Weights of a small GPT-style language model, trained from scratch on English Wikipedia: tied embeddings.
MLP neurons of a small language model. Each row is named by its layer, matrix (gate and up: input weights; down: output weights) and neuron, and shows model dimensions 64-159. Each number is 128 + 32 x the weight over its row's rms, rounded and kept within 0 to 255. Numbers have three digits each. A neuron's up and down rows have the sign that makes its largest values positive.
A block is one neuron, or neurons of one layer that tend to fire together. After each block is what it responds to, as a language model described it from the Wikipedia text at the highest values.

L5.gate36:123142126182084081118102115099096148143154096148112158138123156144084173091128085138163124128114138133140146164122157169055088125137140113173097123081121184133120084177103131124071066157112141128095150159145081149113097116126103142139109104043102082116151094170102063174138102117118091168
L5.up36:061085139121166123147119103117095109158204118146110176111094136157129117188150135100142112145151100151153094151117102109085060147194171132150139144124135137133123113107122141116151115190140137114182116161188125181094160055149182204076202111138165165161160127142104029134129132177119207107
L5.down36:055112121138113143193106180112086131105137123117140058162075146139168149175154136098107087170152126126122108128055168158152133118101134084144187180095160119129176166120143127071129086079154106111129142113111113231164155152147146132170154132103146130118143179071094145095137102135143100099
L5.gate230:123128032114096139140137125154208076099153083179150167136122103157112165078050144131117133177138120155166102038104110126116064146089124139152143171116137137129111144095109125093135138146131094114061119173153157101118123132139105142085097089141177098121083102138115057108112066111068168115
L5.up230:137129128066107088152157118161197087101119113175116171162161108112095104081110143113149145101106122093187108125101161137144108179129107159149080166098150130089132112102136154101151087134171144095136138149180156099109125098112130159101118140096160131089165153167171119136141078098117182129
L5.down230:113118184138135102155166076145105125102155087109202122000159116096160140132139156124113143113129135108151161090096091128163177103129112151099088101080165094166138128119095093134150093083162151165104091123116140128105153119124082084095160070165055151133118127119102127142081195110117157095
L5.gate279:099124102179140106174138114096184138068128110105118163155110117114086103130110094157121161108189113057150121141109175160137171186136115140121152123112174137202115120147139182118133030133137097130117107114146131131148082140067133112113116122133101121127142116151161098104117142143127123099
L5.up279:137097090152181170176100078126160144130130118109108158140081079078063110163128102134098127105120157167163163186121142139150101132171067170121136159130173174125158166219116132151110110142155055154101159087164115167137118106156104144138140108137087145121098094128112101138070053149178116163
L5.down279:120116147168135159148098090146059120090088112092139129007104113140108124094102155126154119080099112150168117109086090099127104111162113129156136188111168095082108148134139085130131133106073172063079123102118153124116102103116119121132185104122154148154127137141133129171115087146083166113
L5.gate555:085063151071110139138156089139102149118130135084084150149103149197177122099104132120145113122099108173087113088115124157118138112141088154192188166134058147140093128131165120101095129138116148099175087153120114132105110105108114172142183136106130111149169135135124167167110087137081115126
L5.up555:081111089112107147097142121091101150090138092180130126125184128120134145058115142111143116094128107104155114109150114113151067134105141157183105200150135134045140123154126113095129131134134114171164117158067069129129036117128162163130029179104215106154116081130144135127147087207127137150
L5.down555:161119133139097090193147099127104174100153135108129112078108109169149161079139148155173117101168164110109155151161142168099148133148124147199125082115088119154097182062133147061120141120140061115137059106087085137099094147097113103143107106145110120138157145098086112139134142110119106097
Description: Track plus mixed fragments

L6.gate3:103153101146099124136136194135157175110085132143191116153159117117134139106172119133162114122138098147073223131145124084151093093167109098130139166104167128124182094176108015122134150100136140152131133112102087144125185093154154112126134140178120098135150103139155154108174058110109100177
L6.up3:126127107167133087120117135167138169142065185128157138107105169093137094088101140122151216090137139146180128110093152102175077193169156113108111111142170093127130184082137125088163138111142163182124120194116126109121090042121135167127102118151185141090149119121114095155097158115125155151
L6.down3:157139122105171152158156145121103112122139144164101192062132114124132108163070138141123123104105147114178079112154175127070163137162122147156151158125111134148108150104097172122103168146203123097138085104156104060107122125079165117114140131144141103104130157143125091088044118127184170129
L6.gate54:097098123114150137102141148096119144139080161128154087112119117120068089182195106147156143141061122113136143109125210131146133144166092101129131104075110098143127124163073102086086151148077118107120142146156111160143131063117112149160123119119129121064208079147082108125137052168085122148
L6.up54:171125112169120138002124098135162117094147169139167093130050084134136110117174140129174115106093093081142089145048171131112132133176092080128104058081191094100150109114139065115094175128156099106073093121148139157129113135148162120160139134070155106134154139079144129110135087195103138111
L6.down54:158153125126138194125103129099121148155160116119142163001027188151169137123066159159170093095131155114128121166124110179110112136092145164102163117168166116057137092115234148136153140117122150136134106095184122136110098126141133130091107124125128084104060138081114119101166160143144134109
L6.gate107:087164097122119130124080125101125136140156131133157139121099116075124108152136057157087121150143070061124129139110148107157085171127090146099146107118211107170197130145121144141083112117160168177122088129163109101111086057172078155158098112137156162138127128112117133122161101134084170106
L6.up107:084098150161116134148106123152093140107095046100232115131145133137167079134153109143149157128128094141140154105116123116118114072126105142162136173104175162091209040107159077183115086131107191088140104161138091133109098068175075119122093104123171128095097110076145157065109112117159104111
L6.down107:146172133123159108106075137130136097123171138132058128076140163175160142155117209146183129118113126131142126154100107175115124153168148125065148147110115129087085139160103190080149186147162077117143194062115141135103160188136134128100122118138061128115139097136084131110158127105115151145
L6.gate300:095135118124170144073119149061197111159118148099167139131111115131105087148118114147110153155154120080095122179096148106173102065067129081134116108121155081155118156079119094116122078193167156173133133087144099182163129103163062089127085133145117083170143136094159163190175176112096116079
L6.up300:111093124093128168073088132107165131148113105139151093129122141158115108110096068099187164145115127118080093126106140082150146128099147085124086118110152097196166197080090054116093091149133092174197113136183111104162100071138149171124073097138116112135183122050198107169152125106148145137
L6.down300:027099195130117148117102153142127126151109120169161128000118116099102114168130137147105154094176133059133129149076135064183154141144148110132107120107173130121158166086122147160132094097144104124156093147109066103163112126148135077081155133090146138138131074089077147160134103152112077135
Description: Adjective-forming suffixes

L8.gate122:054117072108119106108118088083083168162204198106123128114125159146105191107125069169183140148142118063122150137115164149151182123104122121142130139106141114147073136118141121109139129142126111115162155122160163171084098115193047173141071095156117141121143053127109109107190079126076128118
L8.up122:110131167125122096106116086127081123125158137110082176108162115133143126091157130179076157183155119091111102105041107146201115144083147113123135068098103155211083151114161125104135124128119117113157107102176167161119138136145141122143089112131155159137107103129191141190150148165065075095
L8.down122:137109135136123188095073186136142145143081123126179159004096096102147068074135080129066146126103120110129102097122096098193096118137072093113087151094189128094153155146133178130149164073067103115136090107111135095144157119108108117148154135054184120050082082160197069121127105141133142112
Description: Prenominal modifier tokens

L6.gate304:116157061109154148102152152100133138129064186091114152116131118182140130188137130137127119121113187153161115106166068183131116146163192129153129116130115099128155205061118121150099162148157161105122145154135150141118078108126202120178159139107084088135177124131119152117112100082134119106
L6.up304:168063081115129142121150132102136121160110114110086120141107163155133163087105135122150146139132132148120050129100115065173169153125139125092133109136129126148135148094171139131087133147151135101098153120096121154068157134102160162115082135153114115084156160124109119141167117111110063180
L6.down304:149127189138189092128125077103140132135117092114123095155067130119134071125121070172163136159166127069073149151097167105085165122136155093140172128076117080110162102095137173119112120120127116195142157110067103097092120135114078103126127083162139139162045154059143116102153086149091116131
L6.gate329:081109159158088149158185122104098172133125077133144164151120084149158143092096163087143111136066102147106117073062154088157130079097100142151099082155173182163121098159149167103113083124064140134193172139153093124082111026116159154141116149098173140119098126161124148172087122098102119154
L6.up329:150099138139199152134194105062134143132100102096126144130181125169073187083152132143127132042110155141107137079143158110182084117106102140114132049113164151113082163210102178105146143102125084092118067182124142139135145122085092184159109128123079097161157123109111156142130201087163089106
L6.down329:086139145143113110099141149099062125127135078175142077148165043145110098077151080152101108107131147139159110175154089136122111111127153188121150072094166120077125063121220085122088126108137139114155165110085167097081143116183140107123120095107120086110099097152163125103118172107099190136
L6.gate396:145063157108149129107125139114053103166147134116113125152114129139086221106152129104195094098099098159120142129111141102185105071105167107145114200119156193135085084207126134101140098138103106146214106097163077111121161116129090154124121117068201119123126126050189089131147107112128151109
L6.up396:065122080100130154075125119130155095136130088164121145168115121148112136101094144116103122101120065167117146150106115109082088143101188153095160062103095113158132135121211164152084096148100082149079098159109140117075143154069173157117103104146105095137180144097182143196164163125163162121
L6.down396:175101103139094142153130161081146103152113114090135132055141161109128106123190130080127100113067120175101105117075120135118181145133155163134088103104136204100098112137146103152132113093082100128147205147143136079173139105170124090135110155073133151131100095132147138141172194135099151153
L6.gate452:075084150080140131158158149087121117089099149203120155129129141048151057085121140164131152100109146177104103106145102147120197111130178172127172078151061127162083128129170138168141151121179133135107143076144141126106070171166163168165165139081141144199141132085106060109087129168122131086
L6.up452:144133125044139089129116182136182104194146092151139157137090131150196141082085129223079083141094126151138100133161117134124136076102120151079171144124114150162113113077200170136125074189114106121159099106175077144107129120094165103162146113164095168136134130124147060175138095147151177106
L6.down452:152096172133089175142106135148143136109169151061157068059189119144098086155128164125065119097198098153115119086169149184115161127114103092182122129114097122089168146126130106075117136119117081171070139121095175131120130119121111141099105116147105172153151129105146157190161116104103110139
Description: Mid-word fragments and list "and"

L5.gate231:121126166089152121082093104179128254103130148143208156129130158084089166180207133156171158097137115097077155116186161120111128097117134184131165137137191117122139115153086174127144145167155080117125176127130055130001109086137062136136118139139118070137150082102112158140142141122100123126
L5.up231:119128134084141082096041198178107232135140172134186111122121151095092147145152113089132153114123116128128130122116155081124162137121143177128149110125144113120155112143075186127162124140111084138104173091143057128013111101139093136146129111159137098116126073091123129117129128095091178125
L5.down231:148123119180085139112164148098140050149136101116103113000128116130175112117080110131083083133091135135167109126110135163145125142133114105117119140104107142143111150160176096124145112093100155160095083120122183109194134180108161127109147150114145167107113255155142129117125117180168105110
L5.gate268:139106185150128148104145115093118184167190153132190114125130126120093157130180091134161152091105114141078177120131113082099188092151135074100169104133121082103172032149127101124127150116156150109104089171171133189154125169124079112092109112143120116101174119106168136167124118179179170114
L5.up268:100088164088137107063104114131131157122176075112172187130134110171114077136043093126127146099061101138112178152159184086126097112128158102150110127134144155095153112100148100129130115152115096150088214122100055101156110107121106142127139163145131138127078151129155106105159155124155117091
L5.down268:140110134171107102103086102166138108122151127127121118007095145204115146118112090142168092106136143104075176157117108120126148151089167105118159216091159089128122112115107111139119103111117143116130143132116083172140117125167145155080102095104126165089097158138102111142113113134129162074
L5.gate456:087157155174102152136136162140118161157134180158165157141135139131137127113143098140182137129129052079087152193119161100110141154175078115114065126075179101126179158137093118111139104139164120163132122104177096105164088070152130155206111123150181108128198106092159107128167113114146102111
L5.up456:137129106155147145127082137108146117126123208139131116130146066166108111125116098151173132132137170126090123157138147154124079104098166122106176068082132137118092104156088123129145161150168096097131160084097113120137082133108088116174146172138117125134119098202136171141178151127140152097
L5.down456:106067151138146170113115140155158153126092117167177085017116140139127097115129088138142107119149070034141104134150142090184139118133119105148134175120207115127138170105123097093118127114124128087111084123110090103105106122142108139122146175158142136072100049086131196118152113080106119080
L5.gate537:130131087112178079109126144114113153089140211085149093157163148090097116105124089129145118146118083110107128166180135067162120165115174189107138133111111123090105111135091120126101165148082164105148147101104091145056093155136119056164165182129119076147163106099090129093201154109128173115
L5.up537:104184136065121073150140074129168140093131116107115137132118159168096142164152105133136135115103139126182143131173148167158064093147131115073210141109093095091133103204091142111171177105131108140144099126147131114127159089180114142194143109124133078079154128107083183108162168128105134084
L5.down537:095171152122088161135125112070127192165100134143100154043104098129136158141156106144121137159127136109169122168143166088112103139110139098159158153147134131152129068177152131141188082132162129131193113177114154204115170068115105173163071137164174050109101178127072149113084132096136105085
Description: Word-completing modifier pieces